config = dict(
    num_key_value_heads=6,
    norm_place='peri',
    bias='none',
    beta1=0.95,
    max_steps=9490,
)
MLP neurons of a small language model. Each row is named by its layer, matrix (gate and up: input weights; down: output weights) and neuron, and shows model dimensions 672-767. Each number is 500 + 40 x the weight over its row's rms, rounded and kept within 0 to 999. Numbers have three digits each. A neuron's up and down rows have the sign that makes its largest values positive.
Before each neuron's rows, "fires before" lists the tokens most often just after its 100 highest values on Wikipedia text that the model never trained on; "fires after" lists the tokens most often just before its 100 highest values on Wikipedia text that the model never trained on. A number after a token or word is its count.

fires before: "7" 12, "0" 12, "8" 11, "4" 9, "6" 9
fires after: "0" 21, "1" 17, "3" 13, "4" 11, "2" 10, "5" 8
L3.gate1838:459528517511603476509499472541503483482545526560466516445497535493487501475482466488527500483457504527491467458561521463472514510516535487549510530497543470577527440476554514481456513479470448510450554456591527446496494516510496529470519500481525429453474461492527454442489479500552455502
L3.up1838:469560501483536550502481484501538545501510443461521472481500478534451521506486522548514508526476491484553481488443478437549528491520500483484540560481554547484563480494551532458463510519534540524500536537521491458551487467515431497478534503507546559520556427530437498515463485463517445518
L3.down1838:483550521529519442541469462489511494540543436493447489497545480480538444498427528525504472496527546463478483510491543528452521451573505500492478411531486464533493474586469455492508491470458470553533480459525448496488575505540555487458471473457539491536544460499503472534535502503448513436

fires before: "9" 39, "0" 12, "8" 10, "7" 7, "4" 7
fires after: " " 68, "1" 25
L4.gate921:462485484512430521519510427537533545493433526442444389463493572489525471505524491531514500572556544445513450509498600548515540547520508456491516539495511445498502581447531529468542528513530478423463512472503452445465512483459503496501594597480493521460551493438526494383462545507578526540
L4.up921:525520522509553508517568549500506475519495566468400499467458570463433450545489445458498481525562513525524531505555505485521450435514487512480489571541542597543518479562497526474414548476552531518492483461477459489461582480493452517518502507466502504443542536531475555515497422481459547489
L4.down921:466547442516539459530481509472561539533522534438480504481546486526497511525511520451494506554458498512516416499537479524434520483551500520482508509518496542488470497504477513555499470518595526563414418513473565523532520500431488500509446429520443437477529455616555523503515546542524590465

fires before: " |" 41, "," 24
fires after: "2" 55, "3" 13, " " 10, "0" 6, "1" 4
L3.gate841:498498494504558447501533456451402479436464515485486451542464448476460518571462574483516551531526522504562470542472499573513456500456554509397584475524492464481505500570498516429484498419545518570481545455503517498521532569456501596450475444494463529555478530505529561605508437578405420490
L3.up841:528528532526493518522480467554535571455516480478474432513452518453509514430553513534506533462413514553457533519461496483490557511491504470413564466565544522603513516494569478550501414517454471504520477501477499549526512578537459524500529503534562572423502528514498528444510543445529472484
L3.down841:516542525494517547458499467543515547509506571510517542556425530540502501486564457410444502559459480481520529567527468473517492498531519512498468529516519547421510481487487467524482506489458468507491488502552490507464498550512557528456460430484531498522474487487529475526416465438484485459

fires before: "7" 26, "9" 12, "8" 11, "2" 8, "4" 8, "5" 7
fires after: "1" 84, "9" 7, "2" 6
L3.gate1111:407546554428524469475515484499477532493477510554407481496516411619458472493476469551489573498548451551477449460499566484504508417540515526547483486451486468511525507440454474496537502529472429484519562476495469524477465459443536537479552613542533445420449439492526527422508522472485487475
L3.up1111:510468456520478561476470511557528543585500545515506497425568526464513556512517533526493474484505503464440489572523506476496480618473493416465454634568432522487469538510526501478479559441487532522512532523549528446458568497545527496478467466491520536550507502559449530505517506415514475462
L3.down1111:498476488524520496534499486495544540507475449526469494521473465588482510463550497545468599488459489529500481422466553486533488481496511467511485527509484489564490410411424512473550550489480553386529568381471507486478472474511538588509554515467527436473450427446520435447493523473523500567

fires before: "7" 16, "0" 16, "6" 11, "4" 8, "2" 7, "9" 7
fires after: "9" 61, " " 8, "-" 6, "8" 5, "1" 5, "5" 4
L3.gate139:517521567524506440542437556452551535492508496499553506494513550472478477534575510558485520498531509493552440504497612526526568449490459561489502508471520484530468451409518375585493490505461536432510535475470471492498481510475484533468490521527542491455486482492586445517465473510522446490
L3.up139:500500472566517565518516523514512528525468548482529477421468513460464462511508502493482592486485502506493506464503510486507464528552490493562476423492464501509473443528482456522503470467475429430509487455466549536520495522500505485509484533512473522564504505524449501507515571477527443503
L3.down139:499483511523471529526520491496435454459561468508493548559509452560495438492473538483576466511417459509460435529485431494561548511478528515493527517504451507497505477407491456511504478449531474521493494456442491498466546481485478587519477500498477509461481483514500506528554556561553509543

fires before: " |" 21, "5" 10, "6" 10, "-" 7, "8" 7, "9" 7
fires after: "0" 42, " " 27, "-" 11, "′" 8, "+" 7
L3.gate1146:493521564518492489456505542488473499508588520531448440538516612477535471503514516493459446459538509453429492517445508514502495562417470518467410548457459442467537485492510515448508449508489469526529446522502563500470496542521526561447504469555510485391504557519542571501476461550535456517
L3.up1146:546532513536533569505513529508490490553515504500431353483508551493457481431516490491469589545554509551507415459501488539568500533432518477550533535476492503515460501529428538484470523513491518464487438550490506456509483535547451485524490416494530534488482536478419456464524507484476538530
L3.down1146:564459462511520503485526517510527479506526529523462451513395435480444477527519514530361571535476558496526504478499433478511519476482524512449492464572535537503460468517555535538556490553477495379425503506506489457506560501510516457527524521486502556472461577469454551536489545440511518511

fires before: " " 90, "," 4
fires after: "8" 16, "3" 13, "6" 13, "0" 13, "7" 9, "1" 9
L4.gate139:508575485559565442488507535482410508495485504524456464530489531523438435439531548421484569538487530522480554507513487527503494438505460474510509457513538505471467494542510538440469491534615431610492537457482506510550484538512517509481512583507494480479533506474496519449502503502522551476
L4.up139:472548493470492450590520479487553499499526496441528484532503529478473519521550457500501477491525472587446438485479559500410539484536505595511498569422525445574516557452542481539479486541513577482560552509531502540487482510481453508443562508494602508499506529497520509488625544478488520468
L4.down139:474513498555530501521469490506530486567456552539510487495552486576466527488540464449515457512515519539460486550520411491424489462449523460601454482383558527547484459450469527476473457547503518532535491506546488499510509579489499459441507486452570512463481533527517540462532476457585519528

fires before: "2" 18, "3" 18, "4" 14, "6" 13, "0" 11, "1" 10
fires after: "0" 93
L4.gate285:479476458508533506577471485533503514472522539477506484455519530475454533488481524429483529535509484554496463483448505476489513530533518554474412452501473475532543468534503496540505455493545486474497514561467487531477534541503469539513605463565487520497446471499356559464519464535446485385
L4.up285:492436475458488526490583478517551517505506488511566539538489500513533571487569488526551488520538509470448540558488523458487511520489462518526609513482453493530492520414531524541464508476536521505510522505543486553437546439527554540440539494508524497480421469576554544521450477513541518488
L4.down285:450503525546504494547508529510514528484489466538552546484473475452633419511460576550496505443507548486583501474531479547502482528499506500438544484507563428512523522417517438546469528495464533499465511445429528477576450503433482485508519492523478533534496465490482585407523501534566496476

fires before: " " 63, "9" 8
fires after: " in" 34, "In" 19, " In" 12, " " 12
L4.gate1646:465529429475487498515452484504524508557572509516448508406604470517520501518458473527530444545459588449484569525559498487559490527514487469509559522511487485510489539479416513434530382483457556491487522462518518493481523483505509460518543440452551502455522545510453478564448525472445458520
L4.up1646:502492445482491517524556521486530477513512434545459543493468544480446488459553497486406627539495497556501514375526484470504485529403583518492553387474502505585547537502450489469483475503468505469546593456476460573489506451496490529445539509470486501408542517467557549513483551553488456562
L4.down1646:438542503481544485528541544505568498578493430461516491465464498489488445458493505393521478465543484472579548442502520504529592502530502478543499474476474547472506504409449561465414532524464544531540520514442486501499481408521399534528454498387477480491541463554567594568545541524427505529

fires before: " |" 34, "2" 11, "6" 10, "9" 8, "3" 7
fires after: " " 96
L4.gate581:495535472480567513475520479513415456481558542510484520533556532504516511479524542473432477481514498537465492565595529520476433488508526492477535490532460481545476548520515507468458527477519455474501518513573562564540458552561524423488499528531572465522456532459516432454477387482525538467
L4.up581:507528543532480426484507535491431526450568495476475533477515532535464569506484480491496511503474559467505497483563429478458510526554465599519456466542552479532565542503560513498510432479471469557479522496413509560529469516549489466517506485532513490455476540542560481510516458504481485457
L4.down581:501520474572422465492559509514452491502515532490589651509489445538480544517491492475525436515523539499523408455476571594417463555406488502491491508476446510532520467459569524525491544431538417430513509474504514497476456512485454449510494446484519499540459598449525492467510473452482511480

fires before: "9" 68, "8" 9, "5" 4, "7" 4, "6" 4
fires after: " " 91, " the" 4
L3.gate742:524443503541487495516488506510507476512546463481475522553495532480435461560524482514566540503463432477508520460496535509529559513514499435505508439517524486427464525450457495498509535485438509540500520463536532439500522501457473516456486539500521446518482486525496503528496555474517484416
L3.up742:485563485474512514508438519430553522568524495580501457485392509549456527512471496483545543469497621576544525405446515484521480545541479504500538463502514473532528476486488530510527463538491509490460569469544518519530492484485513516498513480488508555525511483469470565557469477540479442540
L3.down742:531475544438555515566454467467395526518505456516495504474558447522467505498429564502470588555467517525484485472525493529470505449543443458486541475529541491475493538540455521515488479553488502476514530494496480508565536458442484458516424488496492515542562431454503432501491527555496478539

fires before: "\n" 33, "---|---|---|---|" 24, ":" 9, " |" 4
fires after: "\n" 28, "-" 11, " " 9, "|" 7, "|---|" 7, "|---|---|---|" 5
L3.gate2001:526528569522563538470459468531558540486486536530378479473466458473508473548533512435503523581492462488490430440493444528477520597441558514352511561498470548481506571481506511516423436461572409535547520556542491500521538531548387569458587549523516525559518504513438426508464486431549517456
L3.up2001:472550508485410376506482516471617484463573526512509464478482536572430509527537549485543553451471490433506514461518514495451484429497481505528542539501515478499480486552487486453497487504460524484521501469544537474534477577500451411562417463455498569518461472534555489576517486456500530487
L3.down2001:542430539465452515500543469553592551465457530474551504532489456431558533553405490505499480538422524520467472511487561472468512509444475545453535511497485473515529543511502496435520468470455440492471468540389546512515484493521496525427503508558513427569456485552491454512505546478493485430

fires before: " |" 45, " " 14, "+" 11, "\n" 7
fires after: " " 86, "0" 8
L4.gate1949:496488481535467493553471509421500459577521394547445464491552477488485546538508534459510534485465541515434495491550500535454519569497438479438522542544487523550526474492526531463594446500516458479582489468552500595451531495473449448461505478491481510466402543529530497496471445456496513513
L4.up1949:453516444534555422475505487509509505493526528538565500406464538509539549458513466453497455499505479469495505536470460498522514572463494426542527487517526527482479505522542510468531480561520546535538484473519547506536535532545564445473457449583539553517351479483499502467378458476478467516
L4.down1949:524573502512497504553442513509519455548494491548483522510391547465521473458447534519482423474546471521549456520471434474519487439456436486501474474534534435499467568508522487500524453458495503550541560568550520502544460514543474535465568471525516509458506543500511497502530512488505458495

fires before: "." 33, "," 23, " and" 8, " by" 4, "\n" 4
fires after: "7" 23, "8" 18, "9" 16, "5" 13, "0" 12
L4.gate1597:512533530519515433477517493512459583451485445537473462495439437506477490509501447468504575501533559457447453555562491529493493467507546523475495446438492512429482523512529490426491489482515507514531493478538569475477479504539485554407538472508499469500465485554440471566460469489524516526
L4.up1597:509503442497447469507430512498570481484511490521502534498522522530464501486556553520558497565479468528491515516530471480518543460512489537577487519535493532455503555481455543476503537416550601433499472438594496441491548548552380483534482471442541497541554501516527564525529512522529448536
L4.down1597:492475481523497524534543471474522538504406507461512482521531483463590520514448537494524415507608483489470500487457493544491532500511493499464468402485498509508446530452458570480557464510557449523564469544573530544490467421427496445564514494463455485504569493452424448468472510481516496486

fires before: " " 67
fires after: " on" 34, " " 10, "On" 9, " |" 8, " On" 5, ")" 5
L4.gate112:476532425526470437473510540505468433498565507510494499467539548544510495483488505489475470498519461485468551516444445475567525534458439428497458532529512547549499434503534440481526497484526573482495514518556543453497557504470608537516428492533542432517498512599490469484481542523443515539
L4.up112:576536484520473513521489471489410441566527527410486521435565497457442470453548482514475575487536475575462532461440449426470456467481459489428511539501532504524456477515531447443516489542514507495496521496505514570473451559567466497530447417444504547499516473534470463494502456527414500498
L4.down112:548451416555475439503589525514473541484510535475444497492528524493458515496499476493516492480509492532473479512523537501529447497535468544571429537523421446519511507476496483472482524487537529481527523488415554510454560535449427518497516533591502435508508505559554386570486457434516527498

fires before: "8" 34, "6" 13, "4" 8, "9" 7, "1" 6, "7" 4
fires after: "1" 80, " Ver" 4, " do" 4
L3.gate1520:516490503432524480505455514490530513506435536443489513532506534519441463482440509477546469473417449513477513451551550546490498533530511505520469492473526515484484469443436511519516467495455505511500453513439436488454459551499526498527572496499453506539502551567543492465493439473593490389
L3.up1520:537440489530494491477460533505505475579509550440487478506471468603560472511494507527465537505467506490527520457476498484529439527449451491538474444509457508523495442475538473468524502585522495546488464528478471540431462436524501422478456517491542528512467517513441497445493503486505512438
L3.down1520:528574468510436549500502504437454472517539498529430558498548493560495556479510573480509442551545558491552478438521502523503521447586551472474529474461477510506555460507495501476452456569507503499505413477489487540568530489488499463538409495511508466458498543455399507549518485489463516507

fires before: "0" 12, "3" 11, "9" 10, "7" 9, "6" 8
fires after: "9" 79, "8" 5
L4.gate1415:494568451551496495545524528558460499497430519509483541568418484470438394533462454526505566554503477541470540471500593539499553502520448453520489493528504625501435426499462401504541533471487529451512513514544561429493501507488494471456476480510533445530494511526486479507479550541514506449
L4.up1415:444588500446511534455461498493444539436498543491487514462488413487524517489511478522490561507491491491494465471500518508532648483553492481505457499509519601485468497503515440473516496498527480563471505468467488507530519525507513499485556557545470511515436486527543469529506484513447523486
L4.down1415:522511512525528474536465526499524474532577425484602474522466514452503548430446549439503467497555484460483493421476525450478377533475422443500541463473501470413446485529449498473553509496499557511521458482479482549470481412472523604545426538516548508544505456472575461543474455449545478506

fires before: "1" 26, "0" 18, "7" 10, "2" 9, "3" 7, "8" 7
fires after: "2" 41, "1" 34, "8" 8, "5" 5, "6" 4
L4.gate900:484523553489534507520520524467431528471501547448554485479502387460429478526493470513510504432446474495539397516507553582523493483424497514472481465549510510585456506441535540559430533538522511521509539589521476447511531480566577543500547467548504412565484470550456516474578484514480549510
L4.up900:542512484420526467560501545544520452522522500516454490496461526547465581490524487473533473456468444539480448461542470510474517514471543573485541464527483475522456496522565530500452499501466579437544500518486530516467566548535609526573491494555486542499532506548530589587478487523521454440
L4.down900:547532490516538586545461480467506504519512561487459555494408484476475490514484486526571482450542521468508459499475566573426527487474506449546416491512439525468479548479519475474447555494472530427472528538532508582469519475456513519484504409458506480501465556500508446570483506454544536438

fires before: " " 90
fires after: "8" 18, "3" 17, "0" 16, "6" 14, "7" 8, "9" 7
L4.gate786:504445507552551468549501496508499501469529535525505574503436549453497470469505492491565481469534561472469538485531521536521492496440507480501449544529480507516549521465551538549446533495564513526563534531508485473546602480437466464515507493521539549526455507511502541565522576465545536462
L4.up786:513537524548487506451511452449539506523530414498505497507436523464493537459564547440478468542512543475471517571566515519559504488583462460512470538535477402523478524450478524467530409427570466476456477531474482486448534518503557519485543505502430485465504515560535527486557564612553493515
L4.down786:547544495445481538435455478541463531535563485475557547516464532500540452455501528470477476507467483511514616514498495494562510474518472537431502521512486501529575528594461492524522516533499554479508547468452506468493468499456487515537507543467481525478511515445513529443464493439449544499

fires before: " |" 35, "9" 19, "0" 10, "2" 9, "8" 6, "1" 6
fires after: " " 100
L3.gate1380:495558529539507477481431544432468502597613462558538471490522566531477534476541492551446475508446475473498517523524500496560553507434456473497466459542488505478506415534483476470513438522488487553541462452466414573514565485551575478475433516543518466537521507531417498501499470524484514432
L3.up1380:493501476477444471563476537414449551493484434506533445513478521524559575485487479513512463511434581503538614598546443413457547474478567499475533460512538460469499475447594477461502536492542512408482585440482527490493510543501559487507472434408503442478460501507448542538427470551529508540
L3.down1380:537507509538589510534440458505500519463503476533524505531535473483508467507568534505543518506511436481491471494473489563513493470526487496527459540525405595529464500539411524480483473462518501522470405577493483522482470507519441486508452590549525546497578551526526487428522501491476440498

fires before: " " 67, "==" 6, "," 4
fires after: " in" 31, " on" 20, "In" 16, "==" 8, " In" 7, "-" 4
L3.gate1431:432533478566487453534538463478420477518585544513506470503562481498411507515579517535572513466476514446449479447523496480497401450536425517525443457574530525478513489443477500447498476501520506482491423498516463494480514516516492494460540544549469455438585526478494523573525570544455539455
L3.up1431:559471500504512561527556473479546419481505545454468481515480495474561498383491444476476508456525424501471573543519530514519490500536498511442498511505488487500426515519474515440494512478469533467486489461525479495466504479558474476512466505587541455498517560475454475491489510496405468477
L3.down1431:457531433485587456580532589574469439498444535519459492474433545470465495463485525471493543457508481408498453576544485500495479466370482506574508587531552499537551529465528465579473508479482475512504455485461495527487472508447534457530465443495524529427472499562504497545532531473496503453

fires before: "2" 27, "1" 19, " |" 17, "4" 7, "3" 4
fires after: "|" 81, "-" 6, "\n" 5
L3.gate1272:480539506573530509517491544520473434416543481418545401549467466523460454564507577514512532466453527490526472514508543526464539540559496523526511485508531424524508525468461516552510513488540513496519583572578512501536514530546431479451462472548512525487479436484491535520539513485580584440
L3.up1272:508550465435493513543562461513480464525518461469448551499420494540522491487528448477495457506490536469439528487553423480464469491485490536483576468540507506526531537482504536443470485479488528555529430432535515603497468448531498480480479504438539508516562499522492458513459461488519487523
L3.down1272:522496428467541500517530599479502466407457535424505451552534499518548450514488451451463487451488491460495576533591474441450469531499496567524559446475534487529500541457527477458472453456494425420489497498481469451560459472519546494497503499491494401508527404579498482474485461474526412476

fires before: "0" 14, "9" 12, "8" 10, "5" 7, "7" 7
fires after: " " 63, "1" 7, " Ru" 6, " Route" 6, " to" 5
L3.gate772:485566555460475480530452521512447549529469505507418518526509527532463502453456436480505521484507503511492504539513513426525556455409480530494525571580524538532536437461519471551567486469551425527506528488458479503470427530512477497477486457474478471493512532445447510497525484521479548489
L3.up772:530446490541508456552444596502454496416520468557486444502489454434540551539449557533485525479513473565505466535561490448453458463531468553491515520466471564437456539487519465513537557402427486563535532452515501468529542522445487448480525463541471460503509475494526492459464559490500504504
L3.down772:466521423494522443489527484484463527578478444578486511514530473438559503572511498514503463571412558461452484475444474502535513510586487500585512476499478463546429527470525548536510458478509547407507476515381542511532461494499475475501535407487478559447486489488488432490433492467523479539

fires before: " " 66
fires after: " on" 36, "Ju" 7, " Mari" 5, "Mar" 5
L4.gate340:428496532511529497517532473577514463500554579526483469476565528494505452560486506446451547521455465493527569469507502522503486470544510446451559512464483490504469519492537478455510413515494499602509517470556514484478597517461493469515541554456469480488477515456503450515446501520495510418
L4.up340:537570521489482494418526464499521525540465530472455484379522504522489552515499486514489556501480466460407485494482441515582547435503522534516520544573540480517528473495554480467503442518456516486485516499443513577477491510488570547467508486473492570476562500548475450532462541532513499521
L4.down340:503430476523476480528512464569554567461459462568554533502491501556479407481463475502456485534443437556416480448508542522590444461521475549545498431516510525506470567498533447546433494488446551539516541524507553472532534448518564397441567470498563502392578467515445454507443469519449521520

fires before: " in" 17, " to" 12, " by" 11, " as" 9, " on" 8, " at" 5
fires after: " was" 53, " were" 22, " is" 6
L3.gate277:502487518482635484535531439524481456444483465530429494511415535541551544508494484491532519448493483499370503560572515531488480486452452452497449497482511453461408483556420507535496436518496467513506489509492564469517470553571511466469444462564491485489484483557486533503503546543487545404
L3.up277:468511470451504517484474438514517406547491484447550497540460540509481504443464495464473562505531472559530445440550532516440454520545512608524528584455566474454560537570477507551476476495585522400512503519560478564465454510496502437440459551403506531525516506451554526513537450465468501474
L3.down277:447441470544536463495463505480545562436450515480510439485512476458467452518502501471580569441496536535474517517422498574491510489527520552515542488505557512473490488520500460520509477480486497468475434490453567461522493475515444485509494514492480479513479383583538512566420553484445496463

fires before: " |" 43, "." 21, "1" 4
fires after: " " 60, " (+" 7, " Bal" 5, " Che" 5
L4.gate1201:503531473521524531531554470506486487455472516506420474498516569482421491450523455449484508542518500496490505541507505486485538573490477528502527507521502500495466527586520592568514466503551497526490505534551411506461485468454444466516491499478502495502478535584497509535518454463515485440
L4.up1201:521545481551461486531507363528532493535552482546535507503495472556446477463545484568598536419506544513448464519483489500486503527485486557532546420446570487509461515519505505490584405483457500430538456491511549448479518513468531469457502486538521474470454444508513516478549555503424456524
L4.down1201:453510517497511509533455471545411470390487441545572535465473498515486442477426477527487506542487497504508522477488477498525456575550490556480529433506466543485467520528540539560479490454528547475462522506500511520518559459458480485494516430490575496500524489574486445547411500515479502493

fires before: "." 27, " |" 26, "s" 7, "0" 6
fires after: " " 35, "+" 12, " (+" 8, "0" 7
L3.gate515:552497511487543534550460516526520478501560517498543553409563493420430456536552495538579560492504475484446439512513520563535491485466532475476515467522512508494534399500468484520509513478430496501506509475506499426437524480502447466518525487533478525506532507523467556478480526524513558531
L3.up515:528491551468485476486505484513449472554553456473405483450501501497522513581543517512514618391483419562518448515533502524507483561452447499563520517526482467485473539520571511459549394518501543511516487522442482474470514514482506488524498473622407537436498522577394463480564483506529576491
L3.down515:471541474486548530478524503484539524505425542496515522470476492430443537569488531495517466483500373470479442523480535521486604517575487533474519480478589591476476473591528504484480562536493482448427496547510464539522502445528547534509471435514538525554555598492500462515448496501443512489

fires before: " " 66, "." 4
fires after: " in" 34, "In" 11, " In" 8, " –" 4, " on" 4
L3.gate2042:483524544443423463497445491465507492503552472490481514445511451497485472504513499486509485463400496487447513556559484554514515511468509499538543413508453465509484503465420488442451510536440531576469440511493530496527494532560489481457493455588514384459462543554470485517503455500517496484
L3.up2042:573530422487477539576444543429533462520524513508502535477540544497446558433543472483453501393514545548514583455441459486539481473458425566508436480508530465493504547512483407478483482471532466502502506433516523455491468446489532528486398489552513506500547506525506487547491533551478492539
L3.down2042:501476440490462478477491516456446492482476506531510501541437504576537501532425616557507425507536396545508432484484536524492480511419443475557478528499536556565482492521536507574477507507526486562511536502534493505504471539484509495567469504533487449439549479529525503500535469526526543485

fires before: "," 46, "." 7, "7" 4
fires after: "1" 39, "0" 18, "2" 14, "5" 7, "7" 4, "9" 4
L3.gate802:541495530499487540472501478527504514538596479524506539468526486491526483460516604592478474471513527434486502437509532531497452540506482533486554460536573475518532508538514499506441494544509508490488553495529508461477564550570585482484521551464527497501576442617480569465507566461464544403
L3.up802:562518550536474468473424471543533506485530505554462486477576516455418479493529538439490472527488525545397454462486532492461467540582492446530568510544508373545546483467548496639499460507479497444514488493507509521521436522504438503490518494450482459460536530477550639518486428405532467507
L3.down802:470546507459446475465481485520495466533471533490450550534454564463546516520540530509508515497444419432480493535460507488477455503484496480496481445539427544487467517568506516500511474483489534527480529427479574490486514423420475514447473509405541449519550414507469505536528534524533499421

fires before: "1" 50, "9" 13, "2" 9, " York" 5
fires after: " in" 50, " " 17, " In" 17
L4.gate1061:534501493486515482536479485522452488467565465488519552491516482521446480458509533500553486521530478489490512514477525509475451488504554496593499523505563442500443500459509502448501531475512559459476561491551485532442520445523504539519484480511480447408505469475543538507533544548515514479
L4.up1061:630475540485540518532520521511497529525463519537533611469512477480482470477521525518463532476453442501507418428488513458446537518446512476519591436546472493487478441506500517522557472515535519431534488488439495560432537581476568502578447508548524503531530528503547460504509428469465479565
L4.down1061:442590519393529470495452463523528482521539520554448487506494499527529478611539516492424439511437484433524546535544461458533497486496478530480485417573492466489506540527471489520499524464451504432562466439478465549457452531480482452508473498537537486514473535576523536420435432518519451487

fires before: " |" 75, "." 11, ")" 6
fires after: " " 76, " (" 9, " |" 4
L4.gate608:532535464530493509515572496443491413461543548464512479527487525419483506467531500445548482464534477527466513528518494524521501470513440524433559491477501540534573497585474528401462466514489531486512491470490464520512472485562478506513490452585459487545510567510511493477425459429503467516
L4.up608:616525454458500483481462528552501446546469517490457529449495570545477550500493489442490550493503466474520464512522502510500480584554485600471452566505596492594483521539541489484572512502481511548452528469489505459467507496521533460490541532505524508478502471440459501533547418551498491586
L4.down608:508497477454585481572506522503425452451469543543526521470462456479523493559548588491513454579488492473471452492489456485449493491481512433454473432479461437483527473532572495507477529577485515510503512603602501526528422514509465487551431489484503516494446502463481477474476540506462499407

fires before: " |" 54, "9" 5, "7" 5, "." 4, "0" 4
fires after: " " 52, "2" 14, "3" 7, "1" 7, "8" 6, "5" 4
L3.gate613:537456480493495523473603508477461505508466490519397499479533520537451532511460488480547544500457478549497475512531521477530475477498506507467472541546577487485445529498529494547488546459543463544466473495471462489480589502510496507477564489474555503558570513512496494485518437461479523478
L3.up613:499521553419451515489432543451396529510539441505554515533435507511521450494516566536503497531519481556440576481445474495496579468499467438455559514527499456487448562564441490463531487491497457537445429509524569517469438522483530552477552569485519500466445452532447451469517492550568515483
L3.down613:530523488553487607513483490488365534454538463503479535511544507477551441513511488485548450568472453518489475481516592438527570518530496526461518525537451587416501490584455488492510569436528528470460495545502490602451544440475530592472470565450493457519499540505452540504549515541512513507

fires before: "0" 43, "8" 8, "1" 6, "2" 6
fires after: " " 86
L4.gate1777:518464487482501546492515460446491424496544506493477519510582526512473428521580570537485505599560495416541546459559500464501514495532493462469474486468433440491468495484525557511547474503619481569479505515507515550405549494531406418486536522498568479502526504489431492487556562535509466444
L4.up1777:525478515519503517524528463474552496554515519463499520533519523455422497529527470495529502567531533454463477479467491572456459497470535522496525482490465514503433503534528508529432555495494414482597497518458469493559520484504431435523503514497507504462523497471495487431516447472404511494
L4.down1777:417625527445465476444514507516580536520518443528518532459481516575521493484481514494457534505442503496535483429497513471524503457444391512435482581530459463470495555464499510430495432497508492493477519526526497485359530509480472514504419578547457481494458511532422540524536562499582459485

fires before: " |" 74, "9" 5
fires after: "2" 45, "1" 27, "3" 14, "4" 9
L3.gate79:510495501447530598495508511518473492498530504473498547467505553527489528485469425497485440531456493509501546542490498549529516498483493472468470469536506518473494453481502454489471515512485476536466565463540512513519539494491550465533562489535529495520498442438516522498488469499462502514
L3.up79:500454503549518479492487489512482506492534530484551536470532502483494485450455579533440491516481470448544508499480484489437573481488416509414549475465480499574514496467466562416462501472465473577522432488490421536525450465564436535473471547528477518483531418481576534443458480410540552527
L3.down79:492478526547492590511478494473459506425470491515526507546531443506545544463440488531497498506455459495494561526434554501472513509570496526508548533516505503545533508434472548561566514527571495490543505473406465476508434443528555507563526535564471492455473521515497516510485597499508462562

fires before: " by" 16, " in" 11, " to" 11, " on" 10, " at" 4, "," 4
fires after: " was" 22, " is" 19, " were" 15, " be" 12, " are" 5, " been" 4
L3.gate288:475493539461516498462501468530495484466488547472498515518456525471515498535578486446554532414485505601492465534558553443503550425426504516524457475448553546511443457481457527549529486471484536534472540546457526528415497458450524545479479513572583483565505446458496538438516484462577555481
L3.up288:543490460441458510490502396490446423510468461496533466526495502549510468448476495414467506537454496492542530546512519519460451537469471574475512508520525459496576536519613489457538550560511510474513485452426543495448491524525507494511518461559432445409511495467521548476475529508446551505
L3.down288:485534575472514494542518548447557543495430463491490496556480522534489463486534528471587496459484502484537478509520548597517502495555569531572518526542523506426450482455457519499480495566472460510483476466519543481475539467460556513408470481507532444569445458497509436585542505485523444462

fires before: "9" 31, "8" 20, "5" 13, "7" 8, "6" 7, "1" 5
fires after: " " 68, "–" 15, " (" 7, "\n" 5
L3.gate1811:501505499477481513543451506519493520543558468453488446458534512555495482570498500497483556469551445496500442526532480497471461536462461566491467454500522510499466482495541541489467517491445513467512508536526516443525543527466526453495454513498548426597547490561521467589496497499467560476
L3.up1811:543563509489480516489528460524537590533454532562487478508496549488478482564535429505461523543475465499462364532547466471536468510501432574470539503503525554485434513456468508525505505507443513480479484539545433477500458473433526460560496478555523529539522519518505440498455441568484497540
L3.down1811:512533534482548519460541453489482478543415477521477512527470584506563530462503478488526545525484456466528446515452464416476542491457514516506482461542476533476457534470491545551454505425519488491490471518462493505479414461470418581527454525489477576503538463574572473456515455525472492561